Part of a small language model's weights.
Size: 11 layers, width 768, 12 heads of 64, MLP 3072 tanh GELU, vocabulary 10393, 86.4M parameters.
Training: 1375M tokens, 5246 steps.
MLP neurons of a small language model. Each row is named by its layer, matrix (up: input weights; down: output weights) and neuron, and shows model dimensions 16-111. Each number is 50 + 15 x the weight over its row's rms, rounded and kept within 0 to 99.
After each neuron's rows, "fires in" lists the words (lower case) most often at its 100 highest values on Wikipedia text that the model never trained on. A number after a token or word is its count.

L3.up1142:65 49 20 51 56 25 34 46 32 56 50 27 28 22 44 53 42 68 54 23 59 70 74 76 51 24 33 76 69 43 72 77 63 42 63 21 57 38 53 33 55 45 40 39 47 64 55 56 23 28 76 59 46 29 28 57 34 40 72 74 68 54 49 80 68 27 59 42 41 28 42 39 36 44 38 60 45 42 55 49 37 49 26 49 39 44 30 70 79 36 29 62 65 61 48 41
L3.down1142:41 46 25 49 52 36 34 32 49 67 36 32 47 48 54 48 74 45 45 94 49 53 32 65 56 43 85 43 56 64 39 41 35 19 45 54 42 52 45 46 30 45 54 22 24 24 66 47 70 46 74 55 70 51 38 64 44 66 34 61 46 62 66 47 20 71 33 29 45 56 76 63 48 59 62 31 38 66 44 56 71 41 53 12 48 38 29 58 63 28 76 65 39 43 99 45
fires in: "well" 20, "long" 15, "later" 6, "shortly" 4, "real" 4, "however" 4

L3.up2129:57 82 29 58 48 33 67 23 46 49 53 59 37 68 50 35 57 50 26 39 28 68 62 56 54 50 40 54 58 60 47 38 53 44 58 13 53 70 46 46 27 63 41 36 60 45 54 43 57 44 39 58 67 50 55 15 45 50 46 81 68 30 33 69 56 67 31 65 41 43 50 28 29 66 14 68 39 40 75 78 60 34 59 60 44 43 59 28 43 50 63 42 51 39 42 69
L3.down2129:55 42 58 42 48 46 27 49 66 46 39 86 60 53 66 33 51 33 35 73 50 39 64 64 64 45 44 45 67 49 59 49 41 41 45 76 38 75 39 92 60 46 15 36 26 54 66 32 55 49 55 50 48 61 09 46 60 28 56 47 23 60 58 42 40 47 47 39 29 43 54 68 54 33 39 54 28 15 26 59 54 49 78 50 26 24 51 17 47 41 52 64 45 65 55 64
fires in: "such" 20, "however" 16, "not" 10, "this" 9, "but" 8, "except" 4

L3.up2798:67 38 94 66 38 64 57 56 51 71 57 61 13 36 60 33 69 67 29 60 53 63 58 35 47 74 61 39 53 37 40 45 72 63 44 64 52 59 30 42 58 28 52 30 80 38 43 36 68 56 39 48 54 99 64 20 53 20 43 45 29 55 49 36 25 58 40 33 41 43 54 78 56 60 47 54 32 38 55 52 66 73 40 72 39 47 52 48 44 47 60 55 13 78 44 40
L3.down2798:55 49 66 97 35 61 33 54 44 48 59 54 49 44 62 53 62 45 53 37 62 32 39 24 48 43 54 30 47 48 51 63 54 46 56 48 41 70 61 34 46 61 40 60 39 46 46 27 79 39 18 29 33 76 44 82 39 50 44 66 58 61 43 57 62 27 48 83 51 55 64 46 51 63 67 55 45 74 53 54 58 68 49 34 44 40 45 54 49 45 37 39 48 45 76 46
fires in: "to" 14, "also" 12, "then" 10, "1" 8, "later" 7, "that" 6

L3.up57:69 87 38 56 67 47 29 73 34 57 66 56 75 58 54 65 48 61 40 50 49 61 52 31 64 47 23 61 46 35 63 74 27 40 88 33 50 63 44 36 51 46 56 64 27 76 67 40 57 49 38 61 40 57 67 54 07 46 35 57 53 60 64 47 39 64 80 59 23 31 56 60 72 53 54 53 42 46 26 44 47 61 54 64 27 60 59 21 73 55 50 50 42 50 54 53
L3.down57:76 65 64 54 59 50 59 51 35 47 70 54 47 33 66 80 50 65 74 15 46 33 80 68 30 48 23 50 86 26 40 33 54 52 52 38 63 52 48 61 15 49 27 62 24 45 27 57 41 57 55 57 50 55 46 47 24 83 36 69 36 11 18 60 53 62 53 71 39 48 44 34 64 40 59 54 53 60 64 49 27 39 52 46 38 54 58 42 73 48 48 44 25 37 42 60
fires in: "some" 28, "many" 10, "any" 7, "western" 7

L3.up1427:58 34 63 50 63 44 69 63 42 67 65 58 59 54 72 43 56 51 35 41 39 33 63 36 48 51 20 49 72 49 49 40 69 36 42 26 44 49 60 20 24 43 58 45 49 07 34 19 32 67 51 61 39 61 58 44 22 46 54 44 56 49 64 39 49 67 40 56 62 54 43 57 48 45 76 59 54 19 13 35 56 52 42 68 67 22 61 58 68 50 51 66 64 27 52 31
L3.down1427:24 26 66 42 64 33 47 70 45 67 53 80 61 63 51 37 36 12 60 62 56 28 58 23 68 45 50 27 70 71 45 47 29 40 49 36 47 54 64 28 46 44 27 34 43 52 64 71 55 54 48 44 09 46 75 59 28 54 45 63 48 64 61 28 44 64 40 63 66 27 71 55 56 41 39 72 59 43 40 52 48 68 31 72 50 40 83 42 72 52 42 53 52 59 44 41
fires in: "as" 74

L3.up1858:68 61 61 55 72 56 73 67 58 50 58 73 13 56 29 69 39 52 38 45 40 63 33 55 53 48 75 40 44 53 59 71 52 47 02 50 56 45 26 38 55 38 32 58 32 53 70 39 57 75 58 29 74 45 70 36 12 63 41 84 75 69 49 60 38 41 56 35 45 41 67 45 43 47 42 51 83 14 67 56 64 53 51 50 56 30 29 66 62 41 50 29 53 57 59 52
L3.down1858:56 59 32 45 61 58 43 54 35 53 44 53 41 64 80 41 42 49 47 21 54 30 55 42 51 56 59 44 42 47 41 37 20 37 52 60 64 62 64 50 50 51 41 46 49 35 43 28 53 54 40 48 60 75 50 11 40 56 51 78 43 41 56 59 51 56 43 48 32 50 53 46 26 71 64 34 48 40 49 69 66 48 27 37 56 33 61 58 54 41 69 11 43 52 66 71
fires in: "however" 23, "may" 20, "but" 8

L3.up43:72 72 61 35 58 51 55 34 57 29 49 46 14 49 67 49 67 54 65 75 54 49 52 13 44 56 48 40 48 47 46 74 64 73 38 52 35 52 36 38 56 68 41 43 43 40 68 61 42 46 45 58 66 54 38 46 67 56 41 85 53 40 29 56 52 69 53 36 31 49 18 46 64 59 19 45 57 30 36 48 69 42 41 58 63 60 37 56 44 75 26 48 59 37 69 57
L3.down43:53 40 50 66 56 29 71 63 55 75 77 67 44 81 80 36 32 54 83 52 52 50 56 21 51 54 55 51 52 37 43 45 42 59 62 46 46 43 36 41 27 53 61 30 37 72 54 48 68 70 23 54 64 49 71 55 57 33 37 71 79 77 42 55 62 41 55 66 47 13 68 70 70 71 69 44 52 69 71 60 41 71 17 69 43 49 57 56 54 48 40 53 45 49 46 60
fires in: "of" 16, "to" 14, "than" 10, "well" 6, "these" 4

L3.up961:59 66 51 43 43 39 64 42 64 51 43 47 46 51 72 57 82 60 50 55 50 43 29 52 67 73 57 77 43 23 58 48 70 46 62 10 45 49 36 40 56 57 67 44 60 53 57 61 57 42 68 40 72 50 23 53 49 16 40 58 76 57 42 49 54 46 37 30 62 56 50 60 49 55 59 61 58 33 42 59 69 88 49 58 64 56 61 42 48 35 35 66 47 63 61 38
L3.down961:50 42 29 48 62 50 36 60 48 34 18 52 53 65 28 62 28 54 66 49 59 61 70 56 60 30 62 28 56 71 68 55 33 52 67 62 46 51 63 62 61 62 41 45 56 46 39 42 36 65 74 81 32 19 48 55 20 57 36 52 34 83 57 63 13 43 20 39 65 46 53 53 48 25 69 72 52 50 41 12 31 71 33 57 41 53 62 61 80 51 54 57 24 21 43 38
fires in: "be" 11, "is" 10, "were" 9, "can" 9, "will" 7, "are" 7

L3.up2980:76 61 47 77 49 72 55 48 62 62 80 50 39 29 78 61 63 58 53 40 49 62 41 77 48 57 87 24 54 57 55 50 64 49 37 34 71 43 56 61 45 40 36 24 36 52 24 52 52 81 35 71 45 16 45 58 70 46 37 62 58 37 41 60 64 56 41 66 76 24 84 46 51 49 48 42 53 68 52 35 65 04 38 46 68 67 17 43 54 62 55 40 74 42 43 60
L3.down2980:30 48 57 47 48 41 59 61 59 67 19 43 48 57 54 86 47 53 36 52 45 72 53 53 34 36 46 57 33 83 47 50 67 62 73 47 44 62 24 76 60 46 43 55 58 59 51 42 30 35 53 84 43 40 33 43 45 53 72 23 21 39 48 99 47 62 35 47 46 77 75 47 41 17 28 45 38 49 57 68 40 58 52 36 56 35 34 58 34 52 44 37 27 49 54 52
fires in: "there" 51, "3" 9, "2" 8

L3.up1624:43 43 33 59 48 43 44 53 57 32 68 83 65 62 57 82 62 34 68 62 60 86 27 47 48 62 59 47 37 35 41 61 50 39 54 61 48 36 48 49 62 47 27 67 50 80 48 81 39 35 48 26 70 26 42 42 46 21 56 66 51 53 34 34 71 47 48 32 43 48 51 46 31 34 60 42 41 45 52 61 44 68 71 68 33 82 55 33 62 50 43 51 58 55 44 31
L3.down1624:77 39 58 24 24 45 61 64 51 38 50 22 49 64 50 50 44 41 48 57 32 82 55 61 50 29 38 70 53 38 71 67 52 56 27 41 75 62 51 71 46 53 45 49 43 44 46 45 57 71 82 52 52 48 43 55 49 42 33 58 44 50 60 76 16 48 47 44 48 35 72 47 50 48 54 31 55 42 30 52 44 54 79 43 55 49 37 41 31 56 72 35 29 37 87 48
fires in: "of" 37, "total" 14, "with" 11, "are" 6, "into" 5, "the" 4

L3.up153:46 72 59 46 07 44 58 52 41 75 61 49 43 47 54 40 56 70 28 54 50 68 69 64 40 62 42 51 30 40 31 74 54 54 36 52 54 51 42 63 50 32 54 48 54 51 62 55 51 58 48 32 58 50 39 44 70 53 50 53 51 53 47 64 46 37 54 43 42 75 64 51 37 44 12 57 05 32 35 47 54 42 46 71 54 43 46 12 54 48 71 49 33 53 49 55
L3.down153:24 55 15 59 89 42 31 60 60 51 49 50 18 50 50 68 40 71 71 46 50 57 63 50 44 15 49 40 47 54 53 56 67 40 56 58 52 25 50 66 72 56 56 46 34 58 57 29 40 51 34 61 29 55 69 47 23 28 44 64 47 47 71 44 26 56 47 37 69 73 55 29 74 43 44 58 59 70 74 37 66 55 85 52 38 28 46 35 47 44 58 64 51 37 50 57
fires in: "and" 31, "to" 10, "as" 10, "by" 5, "each" 4, "rather" 4

L3.up634:62 33 00 39 40 39 54 68 49 74 43 58 63 83 49 48 27 76 31 58 76 42 69 53 47 53 52 69 43 55 60 51 51 30 57 30 63 56 52 23 63 41 56 33 65 34 42 62 52 52 37 51 46 66 53 75 43 47 40 40 40 54 26 22 44 52 56 34 71 56 49 99 41 48 41 61 52 49 64 73 31 61 51 35 69 67 60 40 59 50 51 42 65 36 44 36
L3.down634:79 48 57 39 61 68 87 40 30 53 40 66 32 38 43 55 57 59 47 47 48 74 41 58 56 55 50 63 39 63 41 54 60 52 30 72 37 45 36 32 54 55 34 69 53 61 46 41 54 56 36 57 57 46 56 58 38 32 44 52 59 52 54 55 47 47 48 50 32 54 34 66 28 18 70 79 64 57 70 67 33 66 23 80 66 74 47 82 50 27 80 23 52 73 62 52
fires in: "was" 56, "is" 20, "were" 7, "been" 6, "be" 5, "are" 4

L3.up2041:80 36 52 53 34 52 73 56 52 62 50 46 38 49 42 42 53 62 32 65 53 50 66 48 76 33 81 30 50 16 51 55 39 39 34 15 56 36 29 26 25 62 69 50 57 83 78 50 53 17 51 49 50 43 33 59 46 60 53 68 78 52 39 56 56 39 28 68 70 49 46 86 41 58 61 50 50 47 46 52 53 83 36 35 72 24 36 43 67 42 32 48 54 73 50 32
L3.down2041:40 49 57 34 53 20 76 32 69 70 66 23 58 52 37 51 49 43 55 49 68 41 57 59 59 38 33 51 50 35 39 60 28 31 62 78 38 56 57 48 68 53 29 52 40 52 32 56 55 56 37 54 62 61 63 56 52 66 61 77 60 34 38 43 60 46 60 31 31 35 35 53 62 37 38 51 59 56 42 50 54 35 62 51 36 64 62 56 79 76 54 42 39 34 44 43
fires in: "to" 36, "for" 9, "can" 7, "would" 6

L3.up2763:62 48 36 69 42 60 53 60 46 70 50 86 25 72 43 21 88 73 37 90 46 39 62 58 62 51 84 18 37 48 25 38 34 61 38 48 90 52 70 42 51 50 66 47 55 61 39 32 71 46 51 59 53 43 48 45 46 61 68 41 49 65 46 65 67 67 52 38 60 55 22 52 42 61 66 37 49 29 29 59 63 35 32 42 58 30 59 17 52 42 36 28 61 93 39 54
L3.down2763:52 50 34 57 32 40 49 73 43 48 41 50 48 72 46 55 74 36 83 21 53 60 47 56 44 59 67 37 67 47 44 42 37 84 50 53 59 54 55 48 65 39 24 40 55 55 44 40 45 68 24 34 49 26 54 59 40 54 42 38 50 44 41 44 57 39 51 74 69 41 81 50 48 42 52 33 81 75 39 54 37 70 59 36 43 53 40 72 50 29 45 32 73 33 62 22
fires in: "which" 49, "that" 16

L3.up1946:54 53 61 76 63 35 54 25 57 45 53 38 31 44 70 60 39 56 40 56 55 42 34 46 52 29 68 67 44 29 53 41 29 55 41 24 70 58 44 69 74 60 56 22 41 69 55 46 49 35 46 65 27 48 36 29 77 57 50 65 59 69 55 56 60 50 34 72 55 62 65 99 61 62 49 44 67 47 55 45 48 34 58 50 49 60 57 67 61 78 47 54 10 83 54 52
L3.down1946:52 56 53 58 38 68 50 82 46 55 61 67 52 33 32 35 58 49 46 05 57 54 51 64 67 39 39 59 54 62 65 72 40 52 34 72 54 52 53 75 41 41 48 73 34 53 66 64 50 56 40 44 56 36 67 53 47 36 52 45 53 29 29 14 63 30 37 47 39 27 38 26 31 29 45 47 46 53 49 38 49 56 57 40 34 50 74 35 41 17 47 50 76 62 34 66
fires in: "has" 13, "had" 10, "did" 10, "have" 8, "would" 5, "is" 5

L3.up2779:54 61 40 43 73 18 55 61 43 52 63 30 51 41 63 47 67 39 22 45 27 49 42 48 59 42 39 72 68 50 58 42 67 34 48 47 39 34 10 30 43 20 49 40 69 46 39 58 57 52 69 65 34 53 71 44 53 47 51 61 52 60 32 48 56 17 72 63 25 50 37 60 54 62 30 52 35 35 42 62 43 22 46 85 81 24 35 50 48 76 45 32 30 61 53 21
L3.down2779:39 72 35 43 58 60 41 47 36 40 47 73 41 16 58 53 51 40 43 34 59 62 58 47 34 56 41 49 37 66 70 42 38 48 00 45 66 49 54 35 62 65 63 51 49 27 56 32 70 23 14 34 56 43 67 74 65 34 62 49 61 66 45 53 51 41 41 49 72 37 41 51 32 71 40 69 52 64 41 89 69 56 54 56 66 59 41 75 67 52 53 48 72 66 45 76
fires in: "by" 59, "of" 19

L3.up2362:51 35 56 47 32 45 48 55 78 62 51 57 48 49 56 65 44 50 36 11 42 54 35 57 55 40 74 67 33 86 30 66 47 31 40 32 70 52 50 27 66 42 42 45 58 42 53 46 50 74 87 37 44 53 53 42 35 65 23 63 36 56 77 41 31 53 52 70 59 53 39 21 55 58 56 81 47 65 53 27 65 48 01 40 37 44 49 28 22 37 84 60 53 56 30 84
L3.down2362:37 41 71 69 18 50 53 46 58 36 54 54 44 26 14 95 39 31 60 58 61 78 50 55 59 47 40 38 62 81 05 45 62 49 62 43 65 59 52 34 37 66 32 31 47 52 65 24 72 30 50 54 63 50 48 83 50 68 23 70 28 57 54 48 90 35 18 85 72 34 58 81 35 41 31 68 23 59 49 35 76 37 57 26 34 43 37 69 21 64 71 55 69 66 54 64
fires in: "who" 40, "he" 9, "healy" 5, "they" 4, "hearing" 4

L3.up231:39 49 28 23 26 31 51 61 58 41 67 63 39 45 65 42 65 61 42 63 56 60 28 36 39 41 65 44 57 48 68 63 54 65 37 28 52 61 53 47 56 47 56 41 12 76 48 50 43 30 66 48 59 61 42 56 17 35 30 35 51 31 31 31 69 47 86 29 75 20 36 82 46 52 42 33 40 31 71 71 30 51 51 50 47 64 46 61 55 55 28 57 32 51 57 45
L3.down231:36 48 64 72 68 59 41 49 31 47 33 36 69 61 29 50 51 72 68 34 51 40 44 58 63 51 57 57 47 75 19 28 52 37 52 80 54 18 57 46 32 37 56 40 25 32 62 36 52 56 45 55 50 51 58 72 33 52 48 58 43 62 44 56 37 43 48 54 47 78 70 67 11 75 53 62 59 64 48 35 78 53 61 54 63 52 51 24 49 24 22 72 62 56 71 61
fires in: "in" 65, "meanwhile" 4

L3.up992:28 57 56 54 60 49 66 53 48 58 49 71 59 78 57 39 61 48 56 19 62 43 90 35 48 52 45 44 76 56 60 29 51 38 67 37 33 58 62 69 45 65 46 46 31 50 32 30 59 44 77 52 57 47 75 31 52 51 43 61 49 80 55 56 37 56 48 52 53 91 47 52 49 60 49 51 61 59 43 46 34 55 47 22 53 61 47 37 47 57 20 72 51 40 56 42
L3.down992:30 27 40 50 51 20 28 42 22 59 27 35 32 60 65 46 54 58 55 69 42 49 42 15 54 63 32 50 44 52 47 48 45 29 49 59 52 59 46 63 16 73 49 37 30 39 27 29 40 52 48 21 33 30 45 61 45 63 60 66 22 63 23 75 45 50 67 57 49 47 28 64 65 38 57 55 54 48 33 38 34 64 64 38 54 30 39 46 42 54 68 38 46 56 17 50
fires in: "as" 43, "than" 8, "and" 7

L3.up1412:51 38 47 51 68 42 62 29 53 63 78 99 36 41 56 73 66 44 44 30 49 61 27 71 37 55 57 53 51 58 40 38 96 60 57 52 48 64 48 55 51 67 37 48 63 64 68 54 66 53 27 57 57 26 52 41 52 42 20 37 47 63 40 47 51 38 61 42 45 37 28 59 49 68 27 36 36 35 46 33 52 19 29 29 55 54 64 22 58 71 51 34 53 38 49 36
L3.down1412:34 37 51 64 55 56 50 23 59 35 38 78 18 48 59 51 54 40 41 40 34 46 57 33 55 79 72 89 71 77 50 47 32 49 63 73 57 37 38 49 69 48 95 57 65 36 26 21 58 56 63 35 62 35 64 58 53 46 49 48 36 53 63 51 35 37 45 51 32 43 66 45 43 66 51 44 61 63 53 35 21 34 48 40 42 30 56 72 36 65 64 29 38 42 42 39
fires in: "by" 64

L3.up177:54 71 66 72 34 58 62 71 29 66 45 30 35 39 22 37 34 62 27 62 45 60 28 39 21 66 61 63 94 40 37 19 47 34 63 44 31 50 43 67 57 51 49 46 36 47 52 47 44 53 44 55 57 50 73 61 32 47 46 30 42 57 59 51 58 51 34 28 31 64 65 57 53 59 43 47 46 73 50 58 64 36 63 63 40 38 58 40 86 35 43 39 32 63 50 28
L3.down177:29 59 58 53 39 26 59 49 74 63 54 58 66 42 50 56 28 22 69 61 33 39 73 40 48 50 71 28 74 58 43 25 48 22 43 50 60 48 44 54 66 57 57 27 55 48 43 41 71 31 39 51 42 43 45 88 23 63 72 57 49 63 56 18 52 51 46 40 43 20 64 51 34 42 54 43 56 37 85 69 50 50 44 68 41 70 54 49 35 26 41 50 44 68 05 21
fires in: "as" 83

L3.up920:36 46 51 46 35 34 49 47 34 53 46 69 43 85 61 53 46 44 37 26 49 54 45 48 37 63 48 54 76 25 51 73 60 59 55 56 55 42 43 68 65 35 58 42 76 49 49 58 41 48 61 65 57 48 41 37 57 23 67 76 35 46 89 52 42 36 67 32 52 18 48 20 63 63 51 66 52 62 52 66 58 48 53 46 46 66 49 60 58 49 57 44 48 58 35 14
L3.down920:40 58 24 79 65 63 66 21 51 38 33 53 45 28 27 73 80 18 46 72 75 73 45 52 44 52 42 50 61 66 46 54 44 34 43 30 29 40 47 65 79 77 56 50 48 50 52 31 40 27 52 39 39 51 62 68 59 88 74 20 55 45 75 36 57 51 51 45 52 68 50 47 56 17 59 57 48 39 22 46 48 53 62 37 54 34 57 65 43 66 63 83 48 34 42 41
fires in: "for" 22, "of" 15, "the" 14, "to" 11, "in" 10, "al" 7

L3.up945:33 61 39 68 53 45 44 52 49 78 46 36 36 52 39 29 50 19 27 38 27 32 38 44 32 48 82 54 39 70 55 47 21 45 58 90 37 40 64 40 58 57 51 47 65 39 25 58 28 62 58 36 59 60 44 52 59 43 56 55 58 29 57 67 54 40 53 49 51 56 35 39 63 54 61 51 65 42 46 26 53 74 37 72 64 43 37 47 60 46 38 35 24 36 59 84
L3.down945:16 44 56 39 39 56 73 47 51 81 31 32 60 50 58 64 89 32 31 74 22 48 43 69 62 64 49 67 59 58 34 58 38 83 45 77 31 41 36 51 29 62 56 46 63 46 45 47 50 32 24 27 65 56 59 83 27 37 59 54 41 31 57 44 64 21 54 26 43 29 27 36 45 41 50 48 64 30 40 44 62 54 54 63 68 47 53 68 28 64 99 47 46 51 57 42
fires in: "in" 50, "informal" 9, "inside" 4

L3.up2119:58 61 49 37 36 52 53 53 40 29 66 45 67 29 53 66 31 57 48 31 27 64 19 57 64 49 55 51 54 41 57 52 44 57 34 71 59 55 42 51 75 31 34 75 52 57 61 46 61 58 20 62 10 53 54 41 43 27 46 56 53 35 30 54 57 65 61 45 52 75 62 14 87 37 50 37 57 41 56 44 63 56 47 50 36 55 51 49 48 41 55 64 44 37 80 33
L3.down2119:62 57 11 32 53 72 56 52 51 84 66 41 58 48 52 37 17 50 54 62 38 63 87 73 49 30 58 40 74 64 61 48 45 57 60 42 48 37 74 34 49 65 45 51 53 57 36 44 41 82 72 80 53 68 50 49 78 37 18 44 26 77 68 48 39 40 18 59 52 59 55 46 18 25 62 61 26 24 13 43 33 75 36 35 42 39 57 62 35 41 42 64 24 60 42 40
fires in: "total" 18, "of" 12, "along" 9, "among" 9, "across" 5

L3.up3039:29 38 75 64 68 61 61 49 66 59 46 62 48 69 46 40 57 51 53 39 43 50 50 23 63 28 65 45 38 56 22 26 61 44 21 22 45 52 64 47 46 54 46 39 60 33 48 45 46 27 36 38 62 82 63 31 51 50 54 34 47 30 63 40 48 91 53 89 63 58 65 36 40 74 16 42 69 54 66 64 45 55 49 50 68 50 54 36 45 45 48 53 17 55 43 34
L3.down3039:34 49 43 56 61 48 82 70 77 43 33 48 36 21 56 29 59 69 36 60 30 83 35 60 36 38 54 37 74 57 53 59 58 40 32 67 62 60 32 59 36 54 34 64 60 59 69 31 60 45 30 65 43 40 22 48 64 45 63 71 38 45 59 63 47 79 30 51 57 47 69 25 38 16 88 38 32 54 41 76 79 48 57 61 41 49 23 63 64 30 63 44 37 64 54 46
fires in: "with" 34, "had" 9, "have" 8, "has" 6

L3.up2315:38 53 61 62 74 48 71 35 55 38 53 48 22 55 81 44 52 74 35 26 58 70 48 21 50 60 43 36 59 48 43 51 48 28 36 47 25 47 46 53 28 62 58 44 61 28 45 41 64 27 54 48 57 67 66 40 46 62 28 44 19 61 46 56 36 70 57 38 65 47 72 40 54 76 49 51 67 58 47 29 56 59 48 45 41 61 51 10 34 39 27 37 47 76 51 36
L3.down2315:70 27 67 46 15 39 64 66 73 60 40 47 55 52 45 49 31 44 55 70 43 46 53 39 43 38 50 60 55 48 43 34 57 56 74 32 40 34 63 64 46 48 47 63 25 35 27 38 43 52 36 41 49 39 27 52 64 48 49 47 47 39 62 70 50 71 40 58 56 36 60 51 67 19 56 62 64 60 34 37 31 56 68 60 70 46 46 39 61 50 49 51 74 64 48 58
fires in: "there" 47, "what" 8, "where" 7, "scene" 4

L3.up424:30 39 32 50 67 16 56 54 44 50 45 42 27 60 73 62 47 57 37 39 25 43 46 42 45 53 52 38 68 59 58 45 57 24 33 53 50 52 81 50 28 40 64 53 67 35 46 41 72 73 54 35 74 38 69 45 41 58 59 48 51 29 57 17 45 64 63 46 63 49 77 38 55 68 61 73 53 58 24 53 49 28 29 45 54 75 35 67 48 37 33 58 60 35 40 32
L3.down424:45 28 74 70 39 49 60 52 48 69 23 51 40 41 35 66 12 13 51 32 53 55 58 30 48 55 49 52 76 39 12 40 13 28 67 44 59 55 15 34 54 52 55 41 44 54 44 43 49 19 39 50 34 56 36 52 68 56 50 63 46 52 41 35 58 60 66 61 58 68 55 61 45 42 40 71 82 50 58 63 60 68 51 52 68 51 72 65 58 35 60 25 42 58 33 54
fires in: "as" 57

L3.up2922:60 55 29 40 41 41 54 54 62 59 65 55 58 47 40 26 68 68 80 55 46 50 57 61 57 37 54 40 67 34 46 67 32 69 17 50 77 55 47 71 44 52 43 61 46 08 15 33 50 64 37 52 48 64 26 29 61 32 55 46 27 82 50 32 32 35 30 66 37 44 57 39 79 71 35 57 34 30 64 54 42 46 58 37 70 44 29 46 33 57 41 66 61 58 46 50
L3.down2922:69 52 27 50 49 52 73 56 62 47 48 64 73 21 43 79 67 48 58 53 79 53 53 60 39 83 54 70 45 26 40 46 27 53 65 57 48 61 72 73 64 87 41 59 56 35 71 42 77 60 41 44 53 58 26 56 32 56 30 62 40 51 55 59 75 72 52 70 37 55 51 52 63 65 41 67 37 65 53 54 37 38 52 23 29 50 26 59 47 72 55 44 69 61 44 34
fires in: "the" 24, "that" 21, "most" 5, "which" 5

L3.up1112:41 63 42 56 50 46 44 86 47 39 52 37 42 74 18 38 55 52 43 48 37 63 62 32 46 40 15 55 38 32 38 51 41 53 41 45 59 51 55 48 46 47 69 20 04 37 50 38 65 40 51 45 40 60 73 56 38 63 49 41 56 71 33 56 14 53 62 39 29 37 39 45 46 48 67 17 34 37 42 55 33 35 35 44 59 41 50 60 42 65 29 65 64 52 56 53
L3.down1112:35 58 62 32 74 49 62 51 90 70 52 36 49 53 54 46 59 40 66 71 44 47 28 73 55 33 73 64 13 37 27 42 47 28 59 59 51 51 41 52 25 60 46 58 53 40 56 39 36 66 76 20 46 45 47 56 44 50 48 58 36 40 70 54 65 44 44 63 64 86 48 64 79 74 41 66 36 40 59 43 38 68 67 53 20 66 15 38 69 49 72 64 36 61 43 29
fires in: "the" 24, "and" 20, "to" 14, "his" 11

L3.up1143:51 50 25 62 49 64 33 75 68 50 61 57 43 80 71 57 48 55 26 43 53 67 48 45 44 22 77 53 66 28 32 44 46 66 61 55 33 59 54 38 53 52 40 28 45 72 62 55 40 37 65 42 35 57 69 24 52 29 26 46 86 49 46 19 65 40 81 64 77 75 29 26 48 68 39 31 58 42 61 34 51 87 48 38 85 45 38 29 54 40 70 58 59 85 46 55
L3.down1143:51 56 38 19 45 67 55 45 43 46 60 52 31 49 47 41 60 24 58 76 41 30 47 77 57 86 63 22 36 57 36 58 67 64 45 87 63 39 47 60 58 39 53 61 57 41 53 84 70 66 63 64 62 50 51 42 65 52 48 35 51 57 56 59 54 59 39 46 72 36 54 56 62 11 61 48 39 63 44 60 47 19 23 71 45 66 49 40 69 55 29 51 37 38 66 56
fires in: "to" 49, "in" 8

L3.up247:43 49 66 37 22 46 59 76 61 39 58 40 53 47 37 68 49 37 71 68 55 48 25 71 66 48 57 69 62 58 56 45 58 60 59 40 30 52 78 43 52 52 50 62 58 52 43 45 52 24 62 40 61 64 44 44 63 38 20 19 52 09 36 41 50 64 00 52 65 46 36 51 48 25 54 67 47 63 47 64 42 55 59 62 67 54 38 56 26 37 26 50 77 59 85 51
L3.down247:56 46 40 55 69 35 54 50 46 50 68 68 46 69 57 29 53 39 28 44 42 37 70 47 33 50 62 73 85 69 55 51 47 35 52 58 54 43 27 32 28 63 58 42 54 41 54 72 68 38 61 48 66 39 49 28 72 57 66 44 19 43 76 45 25 47 51 80 43 48 32 47 54 43 61 34 78 66 59 44 58 44 31 55 31 50 49 65 66 39 87 38 26 53 34 69
fires in: "of" 25, "a" 11, "to" 6, "accordance" 5, "an" 5

L3.up1614:50 94 04 75 59 35 58 55 72 56 62 36 03 43 62 43 22 08 51 60 60 58 67 52 34 53 57 67 77 66 52 43 55 56 58 50 45 51 10 52 38 50 44 65 81 46 52 70 67 44 39 56 65 73 53 26 26 69 51 42 35 52 51 53 33 00 45 52 51 59 50 34 40 63 42 49 67 43 76 85 45 53 55 45 39 15 44 38 31 64 61 53 71 72 59 22
L3.down1614:51 36 61 51 58 43 50 40 57 20 65 58 63 45 42 52 65 73 20 40 51 53 64 54 50 36 36 57 39 40 27 44 50 07 69 52 66 35 71 41 45 37 26 47 27 29 60 32 46 76 43 27 20 66 66 61 59 38 51 61 67 48 84 68 34 24 37 66 23 38 70 57 75 41 65 68 40 39 06 66 39 30 40 66 57 38 59 48 44 33 42 63 48 43 60 55
fires in: "because" 14, "through" 12, "of" 11, "from" 9, "that" 8